config = dict(
    num_hidden_layers=11,
    hidden_size=576,
    num_attention_heads=9,
    num_key_value_heads=1,
    head_dim=64,
    intermediate_size=2304,
    vocab_size=50257,
    hidden_act='swiglu',
    norm='rmsnorm',
    norm_place='pre',
    norm_eps=1e-05,
    positions='rope',
    rope_theta=32000.0,
    rope_fraction=1.0,
    qk_norm=False,
    attn_scale=0.125,
    bias='none',
    tie_word_embeddings=False,
    parallel_block=False,
    init='orth',
    init_std_qkv=0.0214,
    init_std_o=0.00456,
    init_std_up=0.0214,
    init_std_down=0.00228,
    optimizer='muon',
    learning_rate=0.00793,
    lr_mult_o=2.0,
    lr_mult_up=0.886,
    beta1=0.95,
    lr_head=0.00657,
    max_grad_norm=1.0,
    warmup_steps=200,
    schedule='wsd',
    decay_fraction=1.0,
    decay_shape='linear',
    final_lr_fraction=0.1,
    batch_tokens=[65536, 131072, 262144],
    max_seq_len=512,
    doc_mask=True,
    train_tokens=913400000,
    max_steps=6604,
    dataset='wikipedia_en',
)
MLP neurons of a small language model. Each row is named by its layer, matrix (gate and up: input weights) and neuron, and shows model dimensions 432-527. Each number is 128 + 24 x the weight over its row's rms, rounded and kept within 0 to 255. A neuron's up and down rows have the sign that makes its largest values positive.
After each neuron's rows, "fires after" lists the tokens most often just before its 100 highest values on Wikipedia text that the model never trained on.

L2.gate321 [ 70  80 137 130 105 144  99  81 161  95 139  86 148 125 148 131 146 133 131 161  94  81 181 128 146 146 122 138 119 131  71 146 116 125 131 126 126 122  99 103  77  97 129 108 112 148 163 153 128 129 111 128 157 131 141 151 116 135 157 191 133 112 143 117 113 117 150 105 110 142 167 124 127 108 141 113 126 106 151 151 130 137 101 167 139 137 105  77 182 137 107 109 133 150 170  75]
L2.up321 [121 115  95 123  75  89  89 130 147 106 135 111 138 185 150 117  84 118 143  94  88 141 129 103 108 141 102 126 104  99  60 175 137 132 129 152  99 116 131 135 129 117 119 145 123 135 127 112 157 159 139 119 163 158 124 154 109 113 166 161 118 120 157 132 126 162 119 140 130 150 127 154 145 122 109 130 152  93 129 132 117 174 109 166 162 107 144 110 153 131 133 169 162  89 152 108]
fires after: " the", " The"

L8.gate241 [122 147 107 120 135 125 128 135  93 129 165 121 121 102 111 193  61 119 161 131  80 151 117  89 121 130  68 131 105 154 125 117 125 130 105 110 115 133 130  94 107 138 146 109 104 119 135 104 170 146  91 135 174 102 101 113 127 125  72 111 166 131 108 133 104 157  99 147 134 132 116 109 141 133  98 116 142 164 150 115 167 110 162 118 108 123 183 115 122 112 135 102 143 105 161 128]
L8.up241 [113 125 146 162  86  96 132 123  96 122  76 136 115 137 148 143 148 146 176 130 122 114 118 117 170  80 130 132 147 134 138 154  99 129 132 136 124 142 127 125 149 122 111 117 138 120  82 126 174 125 100 101 150 107 135 149 132 130 131 102  86  97 132 136 148 133 143 121 101  63 133 130 130 129 166 132 148 109 144  84 130 144 123 142 172 146 101 117 117 124  92 122 140 102 118 129]
fires after: " ", "|", " |"

L2.gate1855 [115 156 143 121  98 120 141 125 115 142  92 131  85 114 175 122 148 162 112 146 144 138 149 104 124 198 117 117 111  81 162  79 127 111  89 133  81 125 105 127 127 148 129 128 131 143 153 113 138 151 135 146 170  95 127 134 144 138  81 162 103 129  79 134 129 153 125 136 149 123 111 171 111 146 177 147 135 134 101 128 115 133 137 119 156  61 101 123 137  86 121 149 111 144 174 152]
L2.up1855 [119 162 155 111 111 117 120 149 147 125 139 105 143  77 142 159 145 146 142 121  74 145 134 162 124 136 188 115 121 128 128 108  77 104 132  77 132  98 170 138 174 116 131  90 140 110 106 108 113 111 121 188 136  95 117 124 130 134 132 134 167 130 120 157 123 162 134 139 113 143 146 161 115 149 130  70 124 131 105 127 122 109 129 130 151 110 156 119 133 147 104 149  98  98 148 133]
fires after: " ", " to"

L2.gate826 [177 128 141 146 131  76 138 115 126 117 119 140 120 138 168 120 115 135 141 159  97 124 133 157 168 133  94 109 143 112 136 162 132 105  86 104 152 129 121 111 119  78 166 145 109 133 143 102 191 138 132 134 138 129 109 123 140 109 155 142 102 113 104 140 117  83 116 131 127 133 176 135 100 140 157 121 106 107 125 140 107 160 158  91 161 120 107  64 113 101 157 133 170 149 116 147]
L2.up826 [106 129  98 145  91 120 158 162 153 120 164 122 135 142 119 153 160 145 101  86 147 152 166 163 116 171 101 128 130 114 160 105 116 118 170 110 124 118 122 132  94 138 119 117 128 114 107  96 123 112 118 162 112 114 148 137 152 142 144 162 122 163 113 114 124 122 159 127 132 141 139 151 111 185 147  83  90 172 101 139 130 144 124 101 143 123 120  88  99 117 134 130 119 172  82 108]
fires after: " "

L8.gate195 [164 147 101 138 156 134  95 116 140 143 119 120 166 123 158 119 108 132 147 148 100 110 103  87 197  80 119 118 132  87  97 104 126 127 150  95 181 125 131 135  93  84 139 156 151 177 121 115  58 158 125 142 158 125 144 108 164 143  78 134 171 160 131 166 102 135 184 145 155 149 111 121 144 148 115 120 143  49 118 102 117 121 110 117 129 105 125  91  91  95 107 165 133 136 119 129]
L8.up195 [160 134 133 137 125 185 154 135 134 124 133 145 145 140 133 117 126 115 130 122 128 118  54 121 120 152 117 101 181 130 108 123 113 163 170 126 147 141 141 157 122 122 136 132 167 144 101 139 165 150 109 126 112 118 141 120 167 146 112 151 169 139 116 118  80 144 169 147 133 111 140 141 145 109  98 149  93 133 119 127 111  67 119 130 103 191 145 121  79 205 149 141 127 173 134  90]
fires after: " ", " Released", " |"

L2.gate2282 [155 139 136  92 131 105 113 125 103 160  56 132 141  99 162 134  81 132 163 108 148 127 141  84 180 119 131 126 126  74  97 149 101 119 121 154  99 113 148 105 165 150 119 137 132 100 154 112 103 124 112 131 165  97 156 116 110 111 127 150  98  95 107 142 100 161 119 141 112 106 129 116 129 150 126 108 139 113 118 159 104 119 135  87  98 162 113 162 124 112 164 112 139 121 111 145]
L2.up2282 [109 103  94 112 175  89 153 163 132 121 121 126 100 167 123 137 109 124 151 127 130 118 124 101 146 146  94  96 109 174  82 106  90 153 158 118 134 116 120 104 130 142 132 145 119 121 133 115 172 122 178 124 165  99 101 112 150 114 123 121 152 130  78 107 104 119 132  75 133 136 126 149 131 106  96 148  97 168 110 124  94 143 131 129 172 158  89 120 142 131 126  83 115 135  81 128]
fires after: " the", " The", " ", "The"

L2.gate842 [122 144 132 145 125 137 119 101 107 112 144 112 134 143  78 132 164 121 186 122 152 106  90 130 149 140 157 135 110  94 145 108 108 124 102 121 150 153 133  84 142 175  90 104  86 155  69 138 144 102 141  98 152 122 131 100 116 128 148 129 118 142 125  81 103 156 125 157  94  95 133 137  87  72 134 139 118 130 101 142 135  81 119 163 107 142 146 165 123 155 153 100 147 158 133 125]
L2.up842 [154 156 101 134 142 138 132  90 152 132 116 138 109 108 127  98 155 119 152 122 176 133  69 155 129 146 156 119 116  99  91 114 145 125 130 118 156 135 114  91 205 168  82  97 128 129 124 137 122 104 109  80 138 125 139 129 159 140 139  73 127 120 139 106 129 131 108 147  87 146 160 120 150  84 162 113 149 159 102 106 167 142  95 144 136 140 140 152 120 127 151  82 126 129 161 131]
fires after: ","

L2.gate1455 [129 144 102 114 109 100 111 100 120 155  96 133  55 142 145 121 157 120 154 122 127 126 160 118 123 135 127 128 137 138 111 114 136 136  75 134 155 152 156 130 139 163  96 139 107 151  96 117 114 151 134 102  93 141 111 128 110 133  94 113 138 104 135 143 158 128 113 121 117  92 101 135 166 126 124 112 122 144 162  87 125 138 154 145 138 131 136 127 126 133 117 124 106 117 185 129]
L2.up1455 [148 122 107  97 117 125 116  94  79 177 105 119 132 145 130 140 137 136 128 133 158 134 122 122 135 122 116 134 154 126 105 134 162 141 154 138 149 149 154 132 125 173 109 153 140  68 143 112 118 127  91  93 106 157 122  96 147 103 140 136 152 124 126 122 118 105 115 142 144 123 109 133 111 134 136 126 146 131 147 112 121 131 164 123 141 132 127  92 162 166 150 140 175 125 193 104]
fires after: "\n", ")\n", ".", " (", ".\n", " =\n\n"

L2.gate608 [113 162 127 142 124 100 158 123 113 133 152 118 141 111 165 137 132 122 108 137 124 121 124 108 133 151 112 100 158 143 123 151 143 115 114  97 159 115 157 118 100  53 122  61 149  99 101 141 105 106 107 137 158 122 143 113 164 146 156  84 130 132  85 143 161  88 131 123 192 110 103 152  96 121 129 129 152 129 122 149 107 145  92 186 139 167 159 122 147 100 106 159 153 117 135 167]
L2.up608 [122 106 151 121 142 157 125 153 104 120 129  98  93 106 110 112  85  96 111 151 139 140 102  75 129 160 140 144 104 137 129  84 137 122 129 114 171 129 132 122  85 105 124 133 127  43 204 104 151 124  91 116 125 146 122 135 150 135 123 139 137 149 129 172 144 141 113  87 131 104 112 136 119 149 101  98 121 103 132  80  74 168 139 142 117 112 121 113 148 120 114 132 127 140 141  99]
fires after: "2", " United", ".S", "5", " the", "6"

L2.gate925 [114  97 124 139 133 162 129 137  69 150 183 136 115  79 159 132 109 142 128 157  82 125 164  98 118 148 117 157 153 127 141 127 103 126 159 123 118 114 137 142 177 141 139 114 128 146  91 128 133 128 123  95 119 131 129 103 112 138 145  93 122 137 165 112 126  83 145 161 108 100 111 159 148 133 144 118 159 117 133 124 159 122 133 120 133 144 152 148 114  81 140 116  99 112 106 125]
L2.up925 [121 151 132 124 140 106 149 107 180 128 154  92 188  92 125 176 103 151 109 114 132 107 139 168  97 112 109 133 120 104  86 126 138 113 116 139 130 102 159 108 130  90 147 140 124 102 142 108 116 174 131 106 129 136 117 129 157 138 130 114 124 169 138 153 104 125 133 147 132 136  94 136 101 144 124 132  96 123 127 123 104 116 145 121 157  85 107 130 146 125  98 131 130 117 104 129]
fires after: "200", "201", "202", "199", "|"

L2.gate2299 [125 132 148 120 122 159 126 120 106 162 118 102  93  69 126 126 148 112 113 132 126 109 107 129 164 108  99 132 134 146 147 131 127 111 134 151 124 126 147 143 123 180 149 148 121 116  87 142 101 147 120 120 152 105 124 111 175  73 121 138 127 131 109 120  98 132 166 105 159 116 124 126 143  67 177 116 123 134 143 132  58 134 146 133 175 163  92 108 140 119 141 121 124 128 174 122]
L2.up2299 [112  94 104 165 111 134 115 134 156 127 149  93 110 145 104 103 138 105 117 154 158 130 166 119 106 137 123 151 122 130 146 146 158 106 114 152 109 107 117 109 193 147  87 143 124 126  85 112  77 129 100 111 138 128 149 100 137 153 108 161 108 101 158 117 144 156 165 113 119 102 122  72 170 105 168 140 171 117 108 150 110 126 123 176 127 190 150 137 113 173 126  90 141 140 165 107]
fires after: ",", ".", "–"

L2.gate1401 [140 142 129 108 130 111 155 123 119 172 125 145 133 145 117 138 139 153 132 174 175  96 149 129  95 126 142 158 127 122 126 106 111 128 116 165 143 161 115 156  98 141 151 125  70 174 113 111  95 174 140  72 177 135  83 136 118 122 101 115 138 123 115 171 158 146 119 127 128 138 181  64 122 104 141 169 138 115 139 140 115 109  78 127 122 108 164 127 146 159 144 112 137 116 159 102]
L2.up1401 [117 122 143 145 114 195 161 182 106 115 164 117 103 142 144 174 188 133 140  78 127 146 128 128 140  94 148  79 145 179  79 121 174 128 149 141 138 112 109 157 151 125 148 116 135 149 156  93 158 120 123 111 138 101 102 142 156 135 129 149 129 119 144 141 134  97 124  86 155 125 153 133 170 136 135 138 130 124 127 176  79 176 175  91 115 108 135 145 110 120  92 141 153 105 133 145]
fires after: " a", " the", " an", "=="

L8.gate2168 [155 132 130 117 111 148 101 125 126  89 172  61 146 120  83 124 120 162 104  84 124 145 139  86 139 112 110 129 130 127 106 133 141 129  85  84 149 108 136 149 128 131 109  84  83  93 145 138 111 127 110 134 126 121 135 169 125 111 105 156 145 122  59 160 127 129  90 143 101 117 165 123 121 110 115 125  67 125 171 117 116 171 135 154 107 100 125 108 141  92 139 125  98 154 165 114]
L8.up2168 [152 130 146 164 148  60  97 113 132 144 105 132 122 158 121 127 145 124 120 180  89 138  85 100 157 144 159 127 130 127  79 120 155 157 138 137 127 146  40 136  93 153 127 122  98  87 145 134 116 118 114  82 164 170 104 143 146 172 151  84 159 110 140 137 109 114 116 145 131 133 143 146 147 146 144 129 135  98 154 123 149 155 124 149 172 121 149 148  83 112  93 100 117  97 158 125]
fires after: " ", " the"

L2.gate246 [126 122 104 133 162 150 126 170  81 155 126 106 108 159 116 128 120  51 142 146 143 108 162 120 182  97 147 101 172 145 120 141 121  95 127 165  84  84 130 162 126 161 158 104 156 131 185 124 144 115 132 107 135  87 119 172 165 132 167 133 149 114 154 147 140  99 130 131 135 146 148  93 134 105  96  98 111 109 146 123  63 145 101 123 141 105 143  85 130 173  95  95 119 119 122 121]
L2.up246 [105 113 152 134 127  95 113 158  91 169 122 106 135 116 131 133 108 130 120 161 159 118 136 131 110 134 142 135 140 142 140 125 125 132 120 106 110  99 130 124  96 114 109 122 142 155 152 143 137 173 124  78 162 120 129 179 156 104 120 121  91  92  79  99 113 149 137 138 147 104 158 125 167 147 100  82 104 109  97 130 100 136  76 112 133 103 155 116 121 111 132  89  87 135  94 169]
fires after: " the", " as", " in", " of", " The"

L2.gate1547 [109 128  80 149 147 119 157 128 161 152 143  99 113 104  76 146  93 152 144 154 156 152 119 138 132 113  83 148 117 184 110 196 121 146 143 117 163 107 115 141 134 112 154  92  85 130 195 139 141 107 116  72 132 122 116 118 121 126 146 156 110 116 144 131 109 136 152  98 115 134  59 130 125  98 127 129 155 163 125 129 159 151 157 113  92 124 146 121 123 131 153 148 106 149 136 123]
L2.up1547 [126 132 118 132 132 143 157 125 133 121 126  96 101 158 152 101  88  71 157 146  82 134 167 109 162 121  96 131 147  98 149 133 101 113 109 142 141 116 125 130 140 159 112 156 120 121 107 134 140 143 138 133 120 147 121 137 114 193 145  93 117 109 140 160 116  86 147 133 123 126  99 100 112 146 102  83 127 137 150 123  88 171 110 166 148 132 107 146 140 129 121 137 161 116 155 136]
fires after: "|", " "

L2.gate1843 [108  87 142 135 132  97 122 151 124 121 116  94 127 114 132 144 126  93 121 116 106  95 147 143 119 143 114 136 119 111 142 120 128 124 129 105 147 104 107  67  92 144 130 145 131 124 151 119  96 123 145  86 151 115 109 124  94 134 138 154 107  58 136 166 120 143 158 122 112  94 141 110 171 116 124 188 132 117 138 176 152 152 152 128 163 150  92 117 134 126 171 151 120 143 123  85]
L2.up1843 [146 138 126 107 117 147 100 130 119 136 168 122 109 113 134 128 177  89 109 101 173 126 140 143 125 152 122 168 147 113 106 117 144 102 108 171 121  83 141 138 110 108 199  83 150 108 119 122 184 127 157 130 144 144 147 136 179 111 185 154  99 160 118 136 115 134 113 140 126 119 106 113 155 157 111  91  95  90 105 143 167 123 140 117 122 142 132 132 129 174 158 133 128 132 165 117]
fires after: " the", " The", " New"

L8.gate12 [144 162 124 105  94 103 134 126 100 160 101 122 108 135 140 119 148 119 119 151 118 115 102 182 159 123 151 109 134 111 149 142 128 136 145 131 146 133 132 133 112  99 117 139 130 155 151 139 126  86 172 111 111 135 113 165 140 117 149 145 139 143 122 151  48 146 115 101 133 165 162 134 165 121 202 121 146 157 160 130 106 142 133 152 130 135 102 128 119 141 124 139 102 162  98 184]
L8.up12 [170 128 147 137 130 100 134 139 153 159 121 128 126  90 151 108 145 169  92 119  92 115 134 182 120 156 101 114 124 120 142 167 131 119 121 115 161 110 129 118 131 146 170 178 133 114 140  90 139 121 134 136 117 131 132 153 170 119 150 127 121 124 126  86  48 150 128 137 151 190 149 125 170 159 153 138 139 146 143 102 157 124  87 157 161 130 119 113 130 130 142 130 116 116 112 117]
fires after: "°", ".", " (", "idler", " ", " |"

L2.gate1578 [132 106 117 113 107 123 106 127 154 129 123  98 136 110 143 138 152 104 169 138 107 107 164 116 113 145 120 115 147 127 149 173 131 128 135 154 117 106 119 120  50 130 140 122 123 137 156 106 143 126 130 122 150 143 137 102 161 109 116  94 138 141 139 101 109 127 111 139 132  71 138 116 135 113  89  79 119 132 132 162 146 123 134 141 170 170 111  96 127 104 111 159 142 160 142  83]
L2.up1578 [136 146 137 130 139 111 147  50 129 148 137 104 127  73 109 151 107 129 115 129 130 108 146 146 115 104 130 133 100 160 104 118  86 152 130 136 116 138 125 127 120 132 135 134 125 115  85 127 129 125 104  90 159 138 121 148 154 133 131 118 112 106 107  75 126 107 130 109 111 162 117 132 131 161 147  81 111 121 128 131 122 173 134 164 133  74 165 122 143 130 157 135 152  99 136 179]
fires after: " the", " The", "The"

L2.gate1557 [163 140 128  67 159  95 131 133  95 131 130 108 143 119  86 148 102 123 130 147 147 125 156 100 213 128 169  83 134 139 133 115 119 109 109 153 101 136 103 105 134 142 153 128 113 112 135 127 117 126 152 113 156 143  86 188 138 126 127 140 139 119 140 105 120 156 108 135 110 127 135  93 102 123 136 168 128  94 147 128 102 112 119 143 162 120 173  98 107 156 117 109 139 137 114 131]
L2.up1557 [149 164 164 131 143 141 128 153 150 122 106 168 126 154 152 146 167 118 140 151 114 161 154 120 160 122 118 116 143 107  61 107 109 119 149 176 191  96 114 125 121 118 183 129  88 100 106 141 167 134  87 130 122 137  71 180 124 109 164 135 144 112 132 123 143 123 145 112 130 128 156 147 152 167 124 143 141 157  80 107 105 103 154 126 129 138  90 147  96  89 102 132 159 114 106 147]
fires after: " of", " the"

L2.gate2210 [122 141 137 184 112 100 134 132 119 156 116  66 138  63 132 145 155 135 200 134  90 110 120 140 119 165 119  99 173 190 134 146  83 108 116 139 140 121 170 135 138 116 125 126 116 170 116 140 182 152 155 133  89 190 116  89  67 157  80 109 138 126  99 134  87  80 116 128 119 117 144 120 118 131 124 136 110 128 139  96 124  94 144 155  98 158 136 125 128 152 133 102 139 110  77 132]
L2.up2210 [118 100 141 138 150 118  96 128 101 138 123  96 113 114 143 101 143  96 129 154 145 142 110 137 115 111 143 134 104 146  64 154 150 143  79  96 119 139 123 117 119 128 166 126 132 128 128  98 140  80 127 128 140 106 110 111 168  87 117 123 127 166 154 141 127 146 158 136  88 115 132 158 131 164 108 154  98 121 118  95 110 116 148 114  76  91 135 130 127 139 134 110 154  83 110 165]
fires after: "200", "199", "–", " Total", "The"

L8.gate368 [131 124 120 106 139 153 149 113 115 171 133 127 146  77 110 129 112 107  86 117 107 137 139 174 132 100 124 116 149 130 121 132 117 141  82 104 135 137 144 117 118 160  95 128  63 108 125  87 118 151 125  99 158 127 142 132 123 109 126 139 125 121 102 149  60 179  85 118 136 143 160 108 123 118 110 115 157 126  71 159 163 134 152 163 138 129 119 112 112 121 144 173 138 156 126 119]
L8.up368 [128 122 149 145 153 137  98 146 152 154 145  88 139 143 146 147 107 109 145 161 134 118 147 116 102  85 167 113 157 162 104 161 111 140 110 164 167 163 147 127 176 121 115  83 138 113 108 132 149 125 135  85 143 158 159  97 125 149 123  91  98 114 139 141 120 139  92 104 112 105 174  93 120 146 131 145  93 152 125  90 127 129 123 152 121 159 167 128  88 153 154 151 131 111 112 149]
fires after: " ", " |", "|"

L8.gate1582 [119 119 152 121 170 119 136 109  98 142 150 173 134  99 131 125 126 100 116 137 115 124 128 128 122 153 119 127 142  82 104 144 124 124 119 107 109 176 150 145 130 163 125 136 152 101 137 122 152  88 107 146 117 141 118 158 141 137 121 135 117 118 137 102 148  91 113 107  78  96 142 102 147 111 100 149 141 131 146 157 154 108 136 145  97 124  87 127 158 101  82  92 142 112 152 123]
L8.up1582 [120 137 110 144 118 115 119 116 156 128 105 139 143  90 103 172 107 161 142 119 103 118 108 137 166 101 107 103  82 141 125 139 167 133 158  85 103 125  90 136 145 118 167 137 126  89 165 151 138 117 148  99 148 150 174 139 120 180 104 125 110 117 121 133  93 144 198  90 102 111 144 144 164 132 143 133 153 118 118  94 180 108 106 109 129 109 132 164 111 122 122 122 117 117 102 159]
fires after: "|", "-", ","

L8.gate1430 [124 134 121 177 125 118 131 120 121 147 149 164 143 134 127 108 115 130 121 109 148 127 156 146 100  88 102 110  61 140 123 121  95 159  93 184 128 111 144 126 130 134  90 140 117 154 109 147 119 130 136 128 114  79  99 143 116 136  94 120 138  98 126 120  97 110 125 139 139 100 127 154 144 122 146 113  91 131 146  80  98 127 144 157 129 118 147 128 153 114 127 112 138 151 113 152]
L8.up1430 [168 159 187 156 147 119  99 142 150 146 122 148 138 128 134 141 101 208 157 129 118 129 137 160  93  78 140 116  95 130 153 184 126 149 120 148 120 163 128 126 152 187 101 104 116 127 113 126 143  98 163 133 151  77 133  99 132  72 105 123 121 120 133 154 131 115 107 116 151 145 126 135 106 105 102 151 118 193 131 113 148  83 114 155 165 145 112 142 125 152 179 178 152 107 139 124]
fires after: " ", ",", "–"

L2.gate1656 [110  85 121 106 124 118 152 116 137 138 100 155 142 109 130 143 115 118 143 131 126  97 136 124 120 147 119 103 122 124 130 122 140 119 155  75 157 129 126 159 118 105 136 128 157 160 133 118  89 134 136 126 138 100 123 126 128 127 157 105  92 120 124 135 142 154 134 156 111  71 120 119 125 120 133 157 167 142 127 153 111  77 126 110 126 190 103  88 168 128  87 151 137 108 143 130]
L2.up1656 [126 128 134 143 112 122 139 151 144 146 113 158 145 118 135 126 105 134 152 101  94  97  95 138 109 175 136  99  80  94 148 118 132 130  95  79 101 144 150 153 140  93 146 139  98 153 122 133 110 121 123 146 129  95 131 115 138 107 177 135 117 122 161 123 120 109 172 132 106 102 141 149 127 138 137 182 177 113 133 107 108 117 118 131  99 169 152 112 141 105  83 134 157 103 107 112]
fires after: " ", "|", " |", " on"

L8.gate747 [163  99 174 148 117 161  92  98 160 156  93 113 123 135 151 116 105 134 131 154 127 165 145 159 149  98 147 141  91  98 121 124  92 116 118 149 121 129 126 109 141 113 114 128 169 158 128 155 135 124 130 138 101 111 160 109 158 120 111  84 124 125 128 118  86 107 164 159 145 135 143 123 137 118 109 125  82 153 129 116 118 146 106 141 137 126  99 120  99 111 116 141 153 144  93 113]
L8.up747 [159 130 127 115 155 140 162 149 142 137 114 139 121  96 141 118 136 122 204 118 108 106 145 123 127 141 106 142 135 117 119 106 123 103 139 106 140 109 139 161 113 132 106 183 114 127 126 144 127 114 111 126 110 161 170 132 106 118 121 124 166 125 117  94 125 138 151 143  70 161 124 180 169 158  92 127 159 178 134 135 117 122 135  75 105 169 135 103  92 112 158 140 124 130 197  73]
fires after: " ", " $", " (", ".", ","

L8.gate276 [114 144 121 150 150 126 177 107  92 136  88 134 166 149 142  90 140 104  89 132 162 184 131 131 133 114 111  97 174  93  79  86 115  79  82 140 110 128 135 149 129  95 151 131  82 111 168 149  84 132 129 142 146 144 130 124 167 157 108  95 151 120 136 133 117 129 109 124 143 139 146 123 126 118  92 125 173 110 130 101 110 124  77 110 106  91  78 143 151  90 138 151 117  81 100 144]
L8.up276 [107 152 127 118  97 129 162 116 152 105 146 125 135 105 131 175 177  73 127 154 141 104  80  98 104 102 120 130 185 114  98 138 103  67 128 146 116 104 132 165 124 114 133 139 125 136 128 122 142 164 138 125 185 103  93 132 152  96 176 111 131 136  71 127 143 174 116 154  82  75 150 138 122 114 146 134 148 108 108 151 140 123 143 146 156 105 135 149 138 116 148 150 127 137 130 110]
fires after: " ", " |", " |\n", "–", "–C"

L8.gate937 [182  98 121 160 113 122  89 119 121 137  61 110 137 153 117 127 107 154 153 107 135 116 112 156 154 121 149  76 156 170 197  97 121 107 120 164 100 142 122 133 137 103 112 154 116 129  99 100 110 159 110 128 138 206 129 101  81 125 126 143 124 114 100  88 141 119 106  98 110 114 126 131  96 133 129  97 125 115 109 101  82 101 119 108 126 105 165 121 182 126 145  63 157 102 134 114]
L8.up937 [128 130 157 129 164 102 107 128 140 124 111  89 127 112  98 191 152 140 118 135  95 126 117 113 103 102 139 137 110 116 137 121 141 140 156 131 158 139 124 144 106 136 135 172 138 145 106 143  89 138 102 113 124 114 120  86  97 131 114 161 100 159 132 167 140 150  61 101 192 182 141 107  73 106 163 163 123 126 119 117 108 145 102 146 140 102 118 123 179 120 134 125 153 138 146 149]
fires after: " ", " ("

L2.gate171 [149 141  95 141 138 116 104 111 115 123 142 133  91 137 119 114 130 160 139 126 133 103 100 152 118 122 178 129 125 125  98  90  90 152 153 150 123 103 129 119 169  96 108  83 127  88 124 117 132 141 108 111 141  78 130 106 144 146  90  94 162 112 139 137 123 170 106 123 128 158 134 144 163 132 151 121 154 133 155 121 128 127 164 164  90 116  93 174 139 118 153  95 144  91 155 121]
L2.up171 [160 115 121 142 126 122 132 102 156 121 109 117  98 142 157 145 100 139 144 161 109 155 102 146 118 171 156 120 111 166 102 135 125 114 105 126 144 138 104 136 139 118  83 112 146 124 127 166  90 124 114 112 106 113 155 130 122 120 167  49 149 155 124 144 117 151 105 155 111 171 126 110 150 127  90 146 154 143 113 147 143 152 130 132 151 135 131 102 136 116 167 152 141 107 158 129]
fires after: ","

L8.gate491 [157 144 109 110 130  90 167  90 100 130  96 118 135 125 136  91 110  91 119 167 120 132 157 122 175  93 142 106 122 176 140  88 111 157 117  74 123 111 144  80 145 106 109 167 108 152 115 145 144 174 122 166 141 123  95 166 184 107 114 112 139 127 104 138 147 109 114 101 178 131 150 109 112 114 119 101 155 107 120 132  89 134  98 105 156 171 128 132 163  87 165 151 109  85 107 146]
L8.up491 [151 140 114 126 171 100 145 132 141 141  77 139 139 126 132 133 105 133 197 125 109 118 133 101 103 126 102 100 136 125 157 144 136 136 134 132 139 128 124 154  80 128 129 159 142  73 137 131 160  94 115 136 114  73 125 105  82 114 156 107 138 118 154 130 115 157 132 106 121 175 101 124 112 152  84 148 139 128 141 109 145 138  75 169 151 115 126 132 142 156 168 155 148 151 103 131]
fires after: " ", " (", "201", "–"

L8.gate1058 [166 142 103 156 176 153 141 114 120 117 142 119 129 148 122 121 114 130 175 109  77 159 193 204  78 124 108 135 130 137 170 100  71 110 107 120 174 137 151 120 126 162 145 113 143 147  91 101 130 117 114 142 145  98 142  93 122 117 102  99 111 131 142 168 120 147 124 125 119 145 136 126 141 112 165 117 107 142 133 113 114 113 168 142 165 149 163 126 103 105 145 126  83  81 156 147]
L8.up1058 [154 142 128 137  87 134 143 151 128 102 173 155 124  85 129 121 111 159 171 127  91 126 101 121 122  79 113 116 112 144 147 126  96 102 135 137 107 121 135 105 130 128 118 131 134 115 119 110 118 145 111 101  99 140 148 135 135 121 102 128 112 119 125 116 132 116 108 112 119 156 179  82 159 202 140 128 136 165  91 133 171  99  94 130 108 105 132 146 106 144 133  86 138 109 155 123]
fires after: " ", " (", ",", " |", "3", "|"

L2.gate794 [143 135 127  98 194 143 139 105 112 114 143 160 145 122  44  87 175 152 127 140  92 148 148 153 137 144 132 134 148 108 132 183 127 170 133 140 108 144 146 116 100 129 157 125 135  87 104 118 120 159 163 130 148 124 144 113 201  56 114  86 126 156 123 132 109 118 122 117 126 163 104 116 136 155 131 112 171 125 166 148 105 150 122  96 129 126  94 151 134 165 107 177 137 117 129 121]
L2.up794 [150 114 141 130 116 134 156 125  99 101 160  92 117 135 120 101  85 146 128 112 112 121 106 164  59  80  87 122 103 136 121 130  97 100 142 176 110  98 204 131 125 148  78 124  93 163 144  87 131  56 112 121 131  97 164 166 125 138 117 109 121 116 124 102 162 143 129 134 122 124 149 118 153 131 173 129 158 143 155 159 120 111 126 126 173 119  93 165  95 135 104 119 139 147 174 160]
fires after: ",", ")", "5"

L2.gate348 [129 140 125 145 156 122 122 150 115 178 126 151 146 134 133 119  91 121  65 127  89 163 184 172 105 141 126 107 141 121 142 126 165 168  99 118 132 162 120 108 138 164 123 144 128 128 120 131 153 116 130 139 118 150 111 122 165 131 106 188 122 109 159 156 120 179 138 161 156 137  92 107 138 125 119 108 148 105 138 160 134 135 134 134 138 147 110 108 148 140 112 125 128  94 180 136]
L2.up348 [176 144 111 107 147  84 107 162 149 108 119 135 163  83 105 148 125  83 149 147 104 143  92 153 164 149 150 105 118 145 142 117 150 133  83  61 151 133 151 113 145 128 137 143 121 149 150  89 109 159  91 110 116 154  86 129 100 112  95 124 157 138 188  93 100 131 179 147 150 102 129 122 154 117 105  95 114 122 126  96 156 137 100 140 123 148 125 124 140 127 140 129 137 110 115  85]
fires after: " (", ",", " and", ".", " \""